Weights of a small transformer language model.
Size: 9 layers, vocabulary 3532.
Architecture: RMSNorm before each block, rotary positions, no biases in attention or MLP, tied embeddings, normalized queries and keys.
MLP neurons of a small language model. Each row is named by its layer, matrix (gate and up: input weights) and neuron, and shows model dimensions 16-79. Each number is 50 + 10 x the weight over its row's rms, rounded and kept within 0 to 99. A neuron's up and down rows have the sign that makes its largest values positive.
A block is one neuron, or neurons of one layer that tend to fire together. Before each block is what it responds to, as a language model described it from the Wikipedia text at the highest values.

Responds to: Infobox list markers
L5.gate140:71 73 53 54 26 45 57 49 54 50 57 68 56 46 52 67 37 39 65 58 55 45 39 48 41 33 49 28 27 65 31 54 57 46 40 45 39 48 52 36 41 58 43 52 46 49 60 50 54 30 51 51 38 72 49 59 35 43 59 50 66 50 59 44
L5.up140:37 43 32 59 52 45 47 45 31 53 42 27 64 65 37 41 53 51 69 34 53 50 38 51 45 55 47 51 46 59 48 35 46 49 45 53 46 65 52 46 57 56 42 36 58 54 44 39 56 66 46 63 47 58 53 50 33 56 62 57 57 50 55 61
L5.gate147:56 45 61 58 43 65 54 41 46 45 51 52 38 59 51 44 58 47 47 56 46 48 63 51 54 27 49 64 36 43 23 46 51 53 55 44 67 35 48 44 41 28 32 43 39 60 57 62 60 56 52 49 47 55 34 75 66 60 52 46 53 51 39 64
L5.up147:59 65 57 49 28 48 45 58 40 49 31 39 57 43 45 57 56 26 59 45 58 32 41 46 66 44 52 51 40 71 49 50 51 51 55 43 45 47 45 29 43 76 45 45 37 35 55 63 39 55 56 45 64 58 46 43 43 57 50 56 62 53 43 50
L5.gate290:44 56 53 59 56 27 56 57 60 44 60 38 44 45 57 49 59 58 64 38 67 49 67 49 26 68 46 68 42 44 41 73 50 52 64 48 43 39 38 44 46 73 47 55 51 42 43 61 47 54 44 34 43 66 48 57 60 48 58 52 42 59 56 62
L5.up290:44 51 71 51 48 49 36 47 51 61 50 43 48 48 37 61 53 50 39 53 44 59 46 51 65 36 42 55 67 49 62 52 49 39 41 35 55 52 50 38 39 56 41 51 43 55 61 41 44 34 50 35 42 44 58 58 52 48 37 56 49 35 58 50
L5.gate476:45 52 50 50 46 43 63 46 52 53 49 66 46 44 47 49 55 48 65 62 38 49 65 63 54 43 55 37 46 45 50 55 45 47 65 37 29 52 48 44 65 45 52 55 47 60 38 55 36 45 47 45 45 48 34 65 44 43 50 48 47 53 52 50
L5.up476:48 44 34 53 48 41 52 45 40 56 56 53 42 50 51 41 50 69 66 52 57 48 56 45 57 49 62 47 67 46 52 63 41 60 44 55 65 64 59 39 69 50 51 48 30 55 25 38 53 51 53 51 36 56 46 23 44 33 39 47 48 33 56 35

Responds to: Mid-word surname fragments
L6.gate2:64 50 50 46 67 48 64 54 55 46 56 47 48 45 42 37 61 48 60 58 34 44 43 55 49 50 46 51 34 41 30 50 79 47 60 55 46 51 45 48 40 62 42 55 37 52 48 46 41 49 56 65 33 63 38 51 55 46 68 48 47 50 49 64
L6.up2:44 45 55 32 66 44 46 55 38 40 32 26 53 42 59 54 76 73 60 52 40 43 50 59 51 73 40 51 41 48 32 58 65 58 36 56 68 57 42 41 53 48 50 52 41 52 57 53 43 62 50 49 21 52 54 39 43 38 82 44 48 77 52 44
L6.gate21:50 52 54 61 48 56 41 49 45 60 22 58 41 51 38 58 53 63 47 60 50 44 45 46 50 56 43 48 47 59 50 37 48 56 62 40 43 55 54 52 37 61 39 56 46 40 59 52 44 47 61 50 61 49 31 33 49 49 42 38 38 47 38 48
L6.up21:55 61 51 52 53 46 57 53 37 43 57 49 41 55 36 51 56 46 43 43 43 55 47 49 47 51 58 43 47 40 55 55 62 66 63 57 62 49 52 40 52 58 28 58 40 65 44 62 19 45 44 66 59 49 41 44 64 49 37 53 56 34 63 45
L6.gate80:48 69 60 42 56 47 61 48 45 37 56 34 49 55 33 65 36 47 42 55 48 35 40 23 45 43 33 43 52 31 14 48 58 40 40 43 68 54 47 33 50 43 45 49 65 50 48 42 52 46 62 59 41 66 61 40 40 30 45 59 58 46 55 64
L6.up80:52 36 43 50 56 56 63 44 50 38 66 50 60 65 33 57 58 57 68 63 39 35 68 22 41 43 40 49 47 40 36 57 57 38 58 48 51 62 39 40 46 58 55 76 47 53 45 43 46 65 60 51 39 28 61 40 67 29 57 56 33 44 59 66
L6.gate160:45 41 56 41 60 56 48 61 45 46 44 42 59 47 52 49 43 36 59 58 43 59 57 45 50 43 44 33 49 15 59 51 58 44 60 69 59 46 29 56 58 64 58 49 39 33 38 37 30 52 50 36 38 54 65 64 33 19 45 59 41 54 68 56
L6.up160:56 56 56 47 57 51 45 47 43 45 54 43 50 56 38 50 70 58 52 47 44 69 56 62 39 64 67 60 58 61 44 64 37 60 57 58 42 54 49 53 56 57 63 65 65 62 50 56 57 57 63 43 54 53 51 44 49 61 53 70 55 55 57 39
L6.gate286:64 32 56 52 62 37 50 68 51 57 64 52 60 50 41 61 56 52 56 24 53 53 60 42 42 63 64 52 41 26 55 47 43 48 46 44 36 42 63 38 40 45 61 54 47 64 58 36 34 55 59 61 44 65 41 46 45 37 58 45 55 46 61 48
L6.up286:50 77 42 56 30 57 64 40 60 60 57 58 36 41 47 51 58 62 45 53 41 52 35 46 46 38 51 43 54 26 44 29 57 27 46 60 49 47 49 29 55 64 60 43 42 56 40 44 58 61 44 63 54 44 60 46 43 56 46 64 64 50 40 39
L6.gate321:66 59 44 60 48 45 42 50 54 44 59 55 40 63 30 54 61 55 52 46 59 41 33 52 42 63 52 64 39 70 44 40 56 51 51 45 50 46 48 42 69 66 73 48 41 55 52 59 55 40 59 61 56 39 60 42 65 46 58 58 34 52 38 43
L6.up321:45 57 54 33 57 36 52 57 49 36 61 45 55 45 34 60 50 56 49 29 51 43 22 48 51 42 48 43 43 55 54 43 49 56 59 48 73 52 29 34 55 65 49 68 55 41 50 48 71 50 50 35 67 27 57 46 46 36 61 45 33 58 55 50
L6.gate380:41 33 46 61 55 51 51 49 50 40 49 64 70 48 53 67 57 48 45 56 52 53 63 41 55 58 37 59 40 50 50 33 66 50 41 65 58 53 47 41 52 51 59 56 43 54 35 52 44 51 55 48 70 76 41 57 70 66 24 60 67 51 41 57
L6.up380:56 45 44 47 57 46 39 50 52 43 54 43 59 58 47 32 63 50 37 48 41 50 53 42 56 35 61 68 51 65 45 33 53 47 53 58 50 48 39 41 64 46 60 45 39 48 46 41 37 55 48 48 48 41 64 61 62 60 77 61 54 64 50 42
L6.gate384:54 48 41 47 38 56 40 41 51 45 46 64 44 49 41 58 64 45 64 67 57 51 51 38 74 72 53 40 48 47 33 47 45 54 51 64 40 59 44 39 48 55 59 54 30 51 53 45 47 32 37 54 56 47 47 46 49 38 58 43 55 54 47 35
L6.up384:35 62 28 67 65 49 52 56 55 53 43 57 47 41 44 65 59 52 53 59 56 45 56 62 33 65 58 45 47 42 48 50 36 34 60 38 41 45 48 61 50 55 64 31 36 46 63 47 56 41 57 56 62 64 52 50 58 51 47 57 66 66 54 51
L6.gate662:48 49 24 46 65 53 34 61 54 61 46 49 52 34 50 52 57 58 36 53 50 61 56 61 60 35 36 48 44 51 68 65 37 44 35 46 53 71 53 38 25 50 52 56 49 36 50 47 53 51 57 56 39 46 45 69 51 35 45 42 60 50 55 37
L6.up662:51 36 46 48 69 49 44 56 59 41 39 46 65 29 43 55 64 58 53 56 53 28 52 45 56 51 57 44 46 53 56 55 48 46 47 73 51 37 46 55 47 61 41 57 41 58 30 62 40 54 31 40 35 51 38 49 53 51 45 44 53 48 62 40
L6.gate677:53 55 63 44 59 36 60 57 63 56 49 42 32 50 34 43 50 57 32 43 60 50 49 32 34 54 36 34 51 59 56 65 40 54 55 65 51 64 48 52 40 38 56 63 48 49 52 45 41 54 57 51 55 56 60 51 50 42 48 57 57 53 56 53
L6.up677:48 34 53 62 49 69 61 62 51 44 47 52 44 45 58 55 48 27 49 43 79 49 63 50 63 45 41 70 34 47 39 58 48 57 61 47 56 36 48 50 43 44 34 43 35 60 58 45 45 44 60 55 30 50 52 52 45 66 62 37 57 47 28 37
L6.gate853:49 47 38 56 58 62 53 56 44 34 58 39 50 59 31 33 51 43 60 56 57 50 49 38 59 60 45 58 41 51 59 63 43 43 45 41 48 44 35 46 73 50 67 54 50 55 49 37 56 47 50 52 38 46 64 39 45 48 59 80 48 52 50 43
L6.up853:36 76 52 44 66 43 53 62 53 41 40 73 64 52 52 49 50 57 44 61 34 51 46 33 42 67 56 49 38 55 59 47 61 48 55 62 59 58 40 40 52 46 51 43 36 56 57 61 42 73 48 45 47 60 33 49 44 32 68 42 58 48 33 52
L6.gate881:51 59 62 59 51 44 57 49 64 48 37 58 52 53 36 34 57 52 52 48 54 48 34 29 56 39 64 39 47 35 49 50 54 44 46 59 31 44 58 33 52 39 80 51 47 41 39 60 46 22 49 51 37 46 55 41 41 21 43 58 58 43 38 43
L6.up881:61 39 51 57 81 55 44 40 50 46 43 48 54 59 53 48 68 46 62 40 50 39 34 24 52 50 49 42 58 38 42 59 49 62 42 46 50 59 31 34 49 41 59 53 48 42 44 42 56 55 57 59 64 58 46 49 54 45 54 52 57 45 56 50
L6.gate921:61 51 51 51 51 46 49 58 57 32 44 55 55 45 47 41 39 51 49 65 26 49 46 56 34 38 45 35 42 56 58 43 52 45 53 59 57 35 61 37 55 62 57 54 44 63 54 45 63 47 64 43 39 44 36 49 40 56 42 60 45 50 62 49
L6.up921:54 42 48 55 68 50 44 63 43 49 36 50 60 56 46 50 66 42 57 46 53 38 55 31 47 30 39 25 57 40 19 46 51 58 49 48 45 59 65 45 47 58 48 52 40 48 58 52 66 46 65 56 54 42 49 46 36 44 57 64 53 50 46 43
L6.gate944:64 57 43 60 61 58 71 48 51 54 55 49 36 52 47 57 58 52 67 64 43 53 57 57 44 49 48 50 50 39 44 52 47 40 65 60 61 52 46 59 61 62 46 45 36 62 38 64 35 51 57 34 44 65 44 44 37 55 36 57 28 39 61 73
L6.up944:51 45 42 58 60 70 72 43 49 52 33 50 66 51 45 55 57 38 46 67 40 58 63 55 46 42 37 52 69 50 45 61 52 57 57 54 53 58 46 36 70 57 65 62 45 57 45 56 43 68 55 49 59 61 46 37 52 32 60 63 59 52 42 57
L6.gate1052:57 53 51 53 42 34 58 55 52 44 21 49 47 46 52 45 51 60 61 46 31 47 60 53 60 53 66 61 34 50 43 66 50 50 33 48 54 40 46 38 68 49 48 61 47 34 45 55 34 59 34 66 43 63 32 56 57 18 40 47 56 52 58 45
L6.up1052:63 60 39 45 50 40 45 56 62 44 46 47 43 48 45 61 50 56 50 46 44 60 61 57 64 47 50 83 49 69 64 43 34 46 40 46 51 64 43 46 50 40 69 61 39 43 30 59 56 36 66 66 52 53 49 45 72 46 52 59 60 40 64 50
L6.gate1080:43 61 44 56 57 38 44 58 66 38 39 48 63 40 60 50 55 47 34 67 39 40 51 60 56 61 48 55 47 45 59 60 47 48 54 63 61 61 61 34 44 52 63 47 41 58 62 66 25 33 48 54 44 45 67 49 81 49 49 58 55 55 63 43
L6.up1080:46 49 49 31 56 49 42 43 60 57 38 46 59 56 36 46 57 55 34 55 51 50 53 53 61 45 49 55 58 46 62 54 46 58 49 49 55 43 59 51 43 35 69 45 37 68 62 49 59 29 49 38 29 66 64 38 59 43 28 50 76 53 56 43

Responds to: Structured-text word fragments
L4.gate383:67 45 46 41 51 59 45 46 46 55 62 36 49 48 50 58 67 57 38 44 41 35 53 47 60 50 58 63 43 66 51 51 37 46 59 60 46 57 52 40 50 59 43 40 39 56 54 52 59 43 56 45 36 38 42 53 46 38 52 56 65 55 41 56
L4.up383:51 27 57 40 43 57 51 42 37 43 56 58 60 54 58 46 38 54 36 47 66 36 67 41 43 56 46 50 48 50 61 31 55 47 40 60 59 40 39 46 56 49 55 50 55 57 46 47 59 68 63 60 46 53 40 45 42 47 47 59 71 48 48 47

Responds to: Infobox field labels
L6.gate13:58 51 39 48 44 66 44 42 41 52 62 53 48 56 36 53 49 59 49 45 44 35 63 37 63 40 60 64 51 29 45 76 55 48 33 43 44 47 55 43 40 55 54 64 61 57 53 37 49 64 44 40 50 59 52 52 52 65 34 59 55 46 48 45
L6.up13:50 45 53 75 41 48 49 46 42 57 53 41 45 53 49 42 45 61 53 28 55 24 53 51 51 37 50 58 42 49 55 47 54 59 41 49 45 45 41 46 35 54 58 40 51 54 58 50 65 48 39 50 56 64 56 76 41 50 53 62 39 35 54 30
L6.gate42:36 37 49 59 47 61 45 40 76 61 48 52 58 49 39 53 73 49 58 42 57 56 52 59 52 45 52 50 30 68 45 54 54 59 38 40 46 48 37 50 53 45 45 53 43 63 48 43 51 47 51 44 50 73 63 41 68 64 48 50 56 58 36 47
L6.up42:45 47 50 43 52 61 32 52 48 61 57 34 44 52 44 42 60 53 51 58 64 56 38 54 57 48 46 41 46 56 45 46 35 44 36 23 52 63 71 36 53 42 47 65 35 50 41 55 54 51 43 64 51 62 54 34 54 61 58 47 34 60 56 60
L6.gate95:47 27 34 51 52 50 54 50 57 40 54 34 47 66 58 49 50 53 50 54 45 61 76 37 57 39 52 51 32 51 55 58 55 43 45 39 56 47 54 54 65 46 61 55 64 61 62 51 37 52 60 63 35 48 43 59 44 50 66 42 51 37 51 40
L6.up95:40 51 53 44 46 66 40 56 49 50 58 24 49 32 45 43 58 60 48 58 66 46 59 53 45 52 40 47 54 46 55 25 41 48 40 50 39 60 48 41 53 62 43 55 51 58 37 44 48 65 43 47 48 60 58 46 46 65 38 35 51 40 40 42
L6.gate146:40 58 43 52 55 62 38 52 70 61 35 63 45 50 45 42 38 37 42 39 38 17 48 36 53 59 64 61 44 54 34 51 52 56 60 47 35 47 45 63 62 51 37 52 50 66 67 28 52 36 50 44 37 58 66 53 52 46 53 52 31 38 56 55
L6.up146:38 74 54 37 50 42 48 46 49 46 48 56 37 51 61 51 44 47 55 67 54 36 55 58 52 49 48 39 66 60 60 48 41 40 35 48 36 47 49 54 51 62 46 50 50 49 56 49 49 50 27 49 43 38 40 46 42 39 45 58 46 57 41 55
L6.gate155:40 53 64 47 53 62 52 48 40 37 56 52 56 36 33 46 65 56 56 64 43 35 36 31 55 42 61 43 48 55 49 43 39 52 48 56 67 29 54 43 54 42 33 47 52 67 48 55 31 63 68 70 60 55 42 62 51 46 57 44 56 40 54 52
L6.up155:48 37 60 52 66 50 49 57 48 54 53 61 52 48 48 44 40 53 66 61 39 67 55 54 44 43 40 40 50 44 44 41 51 38 45 42 60 61 52 54 46 49 28 40 43 41 45 47 31 61 36 50 62 43 36 84 60 57 46 39 51 52 56 44
L6.gate195:63 51 43 55 51 61 65 40 59 52 53 53 53 55 32 72 54 51 14 55 51 57 49 55 45 45 69 61 42 43 36 44 41 61 52 44 56 64 49 51 47 43 46 62 58 51 68 48 68 39 49 45 62 47 44 55 33 57 56 53 38 36 36 52
L6.up195:50 47 54 53 41 42 55 39 63 37 41 52 50 51 45 50 53 35 47 48 43 51 48 48 40 52 57 44 30 60 46 51 60 40 41 66 37 59 47 39 44 54 66 54 41 48 63 54 42 51 37 60 44 51 55 57 47 60 67 39 51 46 50 36
L6.gate293:52 55 51 38 25 48 53 44 59 46 29 57 50 36 59 72 59 58 50 84 38 59 61 32 40 40 39 38 32 58 45 62 56 41 61 57 60 47 58 50 57 42 55 63 42 51 46 48 50 50 62 59 60 47 55 46 52 63 59 44 54 48 55 44
L6.up293:61 34 52 61 53 69 42 72 44 54 66 60 23 53 55 56 43 53 52 29 47 39 67 52 48 31 72 52 39 54 69 57 56 53 50 52 40 37 66 51 31 59 35 44 62 61 49 58 61 61 58 48 55 71 45 41 62 47 46 52 36 60 57 38
L6.gate372:37 55 62 58 49 52 48 44 49 18 46 54 39 54 39 51 55 42 58 46 60 58 38 33 48 30 57 45 23 62 39 55 64 59 41 54 60 50 41 50 48 58 41 54 48 47 54 45 54 33 35 52 34 40 58 48 62 60 52 58 49 49 47 65
L6.up372:43 50 49 53 50 39 52 60 43 48 53 50 39 68 47 51 64 60 62 36 32 59 44 54 46 50 47 69 52 66 28 55 41 47 53 68 64 48 55 59 58 58 52 51 71 40 63 52 62 42 45 49 36 57 57 50 65 32 41 46 47 41 52 46
L6.gate531:29 47 43 31 54 45 47 44 55 51 62 47 45 50 32 73 44 57 44 71 74 53 58 46 49 56 44 49 33 56 36 60 41 40 53 54 41 39 45 48 50 51 59 50 21 43 64 43 49 47 58 51 54 50 55 62 54 57 48 37 32 36 60 49
L6.up531:39 53 34 47 35 49 59 37 48 26 46 32 67 54 42 56 37 47 34 51 62 40 48 46 58 53 55 55 31 65 44 48 64 42 53 59 64 46 42 45 53 41 62 62 43 41 53 39 51 51 40 56 37 78 57 51 25 45 53 59 25 48 53 56
L6.gate788:61 47 37 66 59 48 42 58 42 46 50 44 58 45 45 29 52 39 57 34 41 46 43 44 52 51 42 77 37 47 40 58 43 44 33 57 49 45 64 44 50 64 44 52 61 62 53 43 40 73 45 52 59 45 63 39 45 57 50 50 53 58 29 39
L6.up788:49 51 50 46 73 73 30 53 27 48 63 50 64 51 38 48 55 47 50 47 41 57 50 46 50 34 47 64 48 51 48 40 26 47 35 54 56 53 52 34 57 49 62 41 40 72 52 55 52 58 53 48 55 37 46 66 48 38 67 38 54 36 58 45
L6.gate792:48 34 40 44 55 56 39 32 51 58 66 34 57 55 50 50 61 49 53 55 47 17 52 46 42 51 58 44 49 61 50 51 63 52 49 60 32 63 70 62 48 75 39 50 57 45 55 51 49 58 62 52 36 53 36 52 52 33 58 53 42 57 38 41
L6.up792:52 43 49 54 46 40 42 56 31 64 46 52 31 53 40 54 44 37 62 48 41 45 69 59 53 51 52 51 45 64 45 78 48 36 53 42 45 57 48 54 52 34 48 51 33 57 43 54 44 58 47 37 46 41 64 47 60 70 50 39 64 39 39 27
L6.gate1042:59 53 52 62 50 56 55 72 52 50 54 36 62 37 41 80 49 49 46 41 62 48 57 65 32 62 59 45 34 51 53 62 55 54 64 46 45 48 55 52 57 54 50 53 40 39 61 20 49 50 59 52 34 55 50 59 51 67 51 32 53 48 68 50
L6.up1042:33 55 52 59 51 48 60 44 51 55 59 29 62 60 51 57 51 42 41 40 46 40 56 45 49 33 64 56 44 50 47 50 69 59 55 55 35 46 62 55 51 58 39 65 42 52 54 52 34 60 56 23 64 50 51 64 64 35 54 37 55 59 48 66
L6.gate1076:38 50 47 47 46 46 52 57 47 55 44 40 48 58 50 48 71 46 60 43 41 63 61 48 42 40 80 49 51 47 59 71 45 57 49 45 57 48 60 60 69 64 48 43 67 34 53 48 50 51 47 38 30 55 32 41 23 40 60 73 45 33 44 53
L6.up1076:46 38 41 49 43 47 51 62 41 31 67 69 45 40 47 58 52 38 28 41 40 59 46 54 53 52 59 46 44 24 42 72 52 48 59 44 46 52 71 68 58 57 48 37 49 58 64 54 74 71 66 58 46 38 46 65 47 34 66 60 53 27 49 60
L6.gate1127:57 42 70 54 46 55 62 38 47 64 54 46 57 30 38 63 56 52 50 54 34 38 63 44 49 56 72 56 56 52 37 56 40 70 57 48 67 63 53 55 50 47 55 39 42 65 55 60 44 55 45 55 69 67 18 52 40 49 44 47 34 48 36 40
L6.up1127:53 60 58 60 37 65 55 36 56 52 70 65 50 48 34 44 45 32 35 37 48 56 56 44 53 44 59 54 58 40 51 68 57 45 63 49 43 60 51 47 49 52 39 47 52 38 58 57 44 42 52 46 27 64 49 51 49 42 43 73 47 28 43 57
L6.gate1212:32 56 54 47 52 40 45 36 32 53 46 52 41 53 41 30 39 44 50 60 40 61 44 42 45 49 49 43 38 47 38 53 44 47 57 49 52 55 34 28 61 40 35 38 49 55 47 57 56 56 57 40 45 43 70 41 52 57 56 28 55 43 46 33
L6.up1212:49 43 39 55 61 41 65 51 40 38 55 54 29 52 45 64 49 48 38 64 47 35 52 61 58 32 53 34 57 59 71 60 46 51 39 39 34 35 45 38 50 57 48 39 47 59 40 37 66 50 55 41 55 56 59 39 55 43 50 55 24 52 49 60
L6.gate1213:52 39 37 53 59 30 37 47 58 30 45 46 58 50 54 56 55 31 45 45 59 58 46 62 56 37 75 52 42 53 61 43 53 43 57 52 49 52 48 33 43 45 60 52 37 40 68 48 59 45 38 64 58 42 77 44 45 50 51 59 48 37 48 49
L6.up1213:36 68 60 44 48 49 37 44 48 43 63 39 36 44 58 47 39 32 60 48 40 39 43 54 60 68 48 57 42 48 41 54 62 72 56 53 62 54 34 66 49 38 39 49 62 40 54 44 59 41 52 37 55 50 45 64 47 64 42 54 59 48 44 45

Responds to: Slavic surname suffix pieces
L5.gate27:62 35 58 49 46 57 67 56 54 50 58 49 60 45 60 38 74 65 52 59 70 47 53 51 39 38 63 34 48 54 56 52 43 56 68 48 36 53 47 37 45 36 49 48 48 45 51 50 54 52 61 53 38 54 43 50 54 42 50 56 61 37 49 52
L5.up27:58 46 43 41 56 38 62 55 51 57 46 36 61 40 44 51 47 51 56 61 65 61 60 54 59 56 50 47 57 34 68 58 42 64 57 29 30 59 42 48 50 44 53 54 52 37 61 47 61 40 46 63 24 40 47 62 53 59 38 47 72 47 54 51
L5.gate721:40 53 41 44 46 60 45 44 57 41 49 62 37 43 50 44 60 69 53 44 34 50 55 40 54 36 46 51 46 53 51 60 42 55 59 38 39 42 41 36 54 55 46 55 37 64 60 60 52 58 48 58 65 45 33 69 52 53 52 27 43 62 47 57
L5.up721:52 61 54 49 54 52 49 42 54 63 40 51 54 60 55 60 49 41 46 55 52 39 43 51 50 58 51 39 51 34 54 29 49 66 52 42 29 62 52 56 43 38 59 51 47 49 38 81 43 39 48 39 47 55 51 28 51 49 36 55 49 53 32 53
L5.gate932:44 52 47 61 52 61 47 61 65 30 62 32 66 44 57 56 56 43 59 49 55 49 53 52 51 46 46 42 41 17 36 66 40 50 46 43 42 56 43 51 50 54 51 55 51 46 51 54 41 45 50 41 52 46 46 66 39 47 57 58 56 62 48 44
L5.up932:64 26 52 33 39 31 34 46 60 57 52 20 25 59 52 36 60 50 60 61 42 30 64 54 52 62 41 63 48 59 61 71 46 64 59 41 45 44 58 42 36 57 29 45 60 57 51 51 46 55 47 67 52 54 57 66 63 56 60 52 50 28 43 40
L5.gate987:44 47 49 42 67 57 56 44 51 27 38 52 47 51 49 31 50 52 41 49 34 52 53 37 63 68 44 59 37 47 40 28 44 57 34 40 46 49 53 41 37 47 52 50 44 57 34 50 44 49 66 34 33 41 57 51 57 44 63 39 54 44 29 44
L5.up987:35 47 54 52 64 59 58 55 63 24 23 67 39 42 39 62 50 61 38 60 53 64 39 43 57 52 68 61 57 26 44 39 43 33 58 65 34 41 52 57 42 53 49 58 28 51 35 45 39 54 44 43 53 62 36 41 64 61 51 55 62 47 63 61

Responds to: Surname final pieces
L4.gate1089:51 55 62 61 42 57 53 33 49 41 51 46 42 47 60 46 71 33 67 40 53 51 39 26 58 39 38 43 45 39 46 53 42 66 59 41 44 45 59 40 44 52 66 27 51 49 39 59 45 45 58 57 40 50 43 38 55 42 38 30 44 63 32 43
L4.up1089:38 42 76 57 54 51 70 58 45 37 40 50 54 42 65 57 49 63 63 42 48 48 58 32 44 45 51 43 63 48 45 67 50 52 55 44 46 48 57 52 68 60 59 49 38 51 70 48 64 64 57 49 53 45 48 48 57 45 50 61 54 34 50 51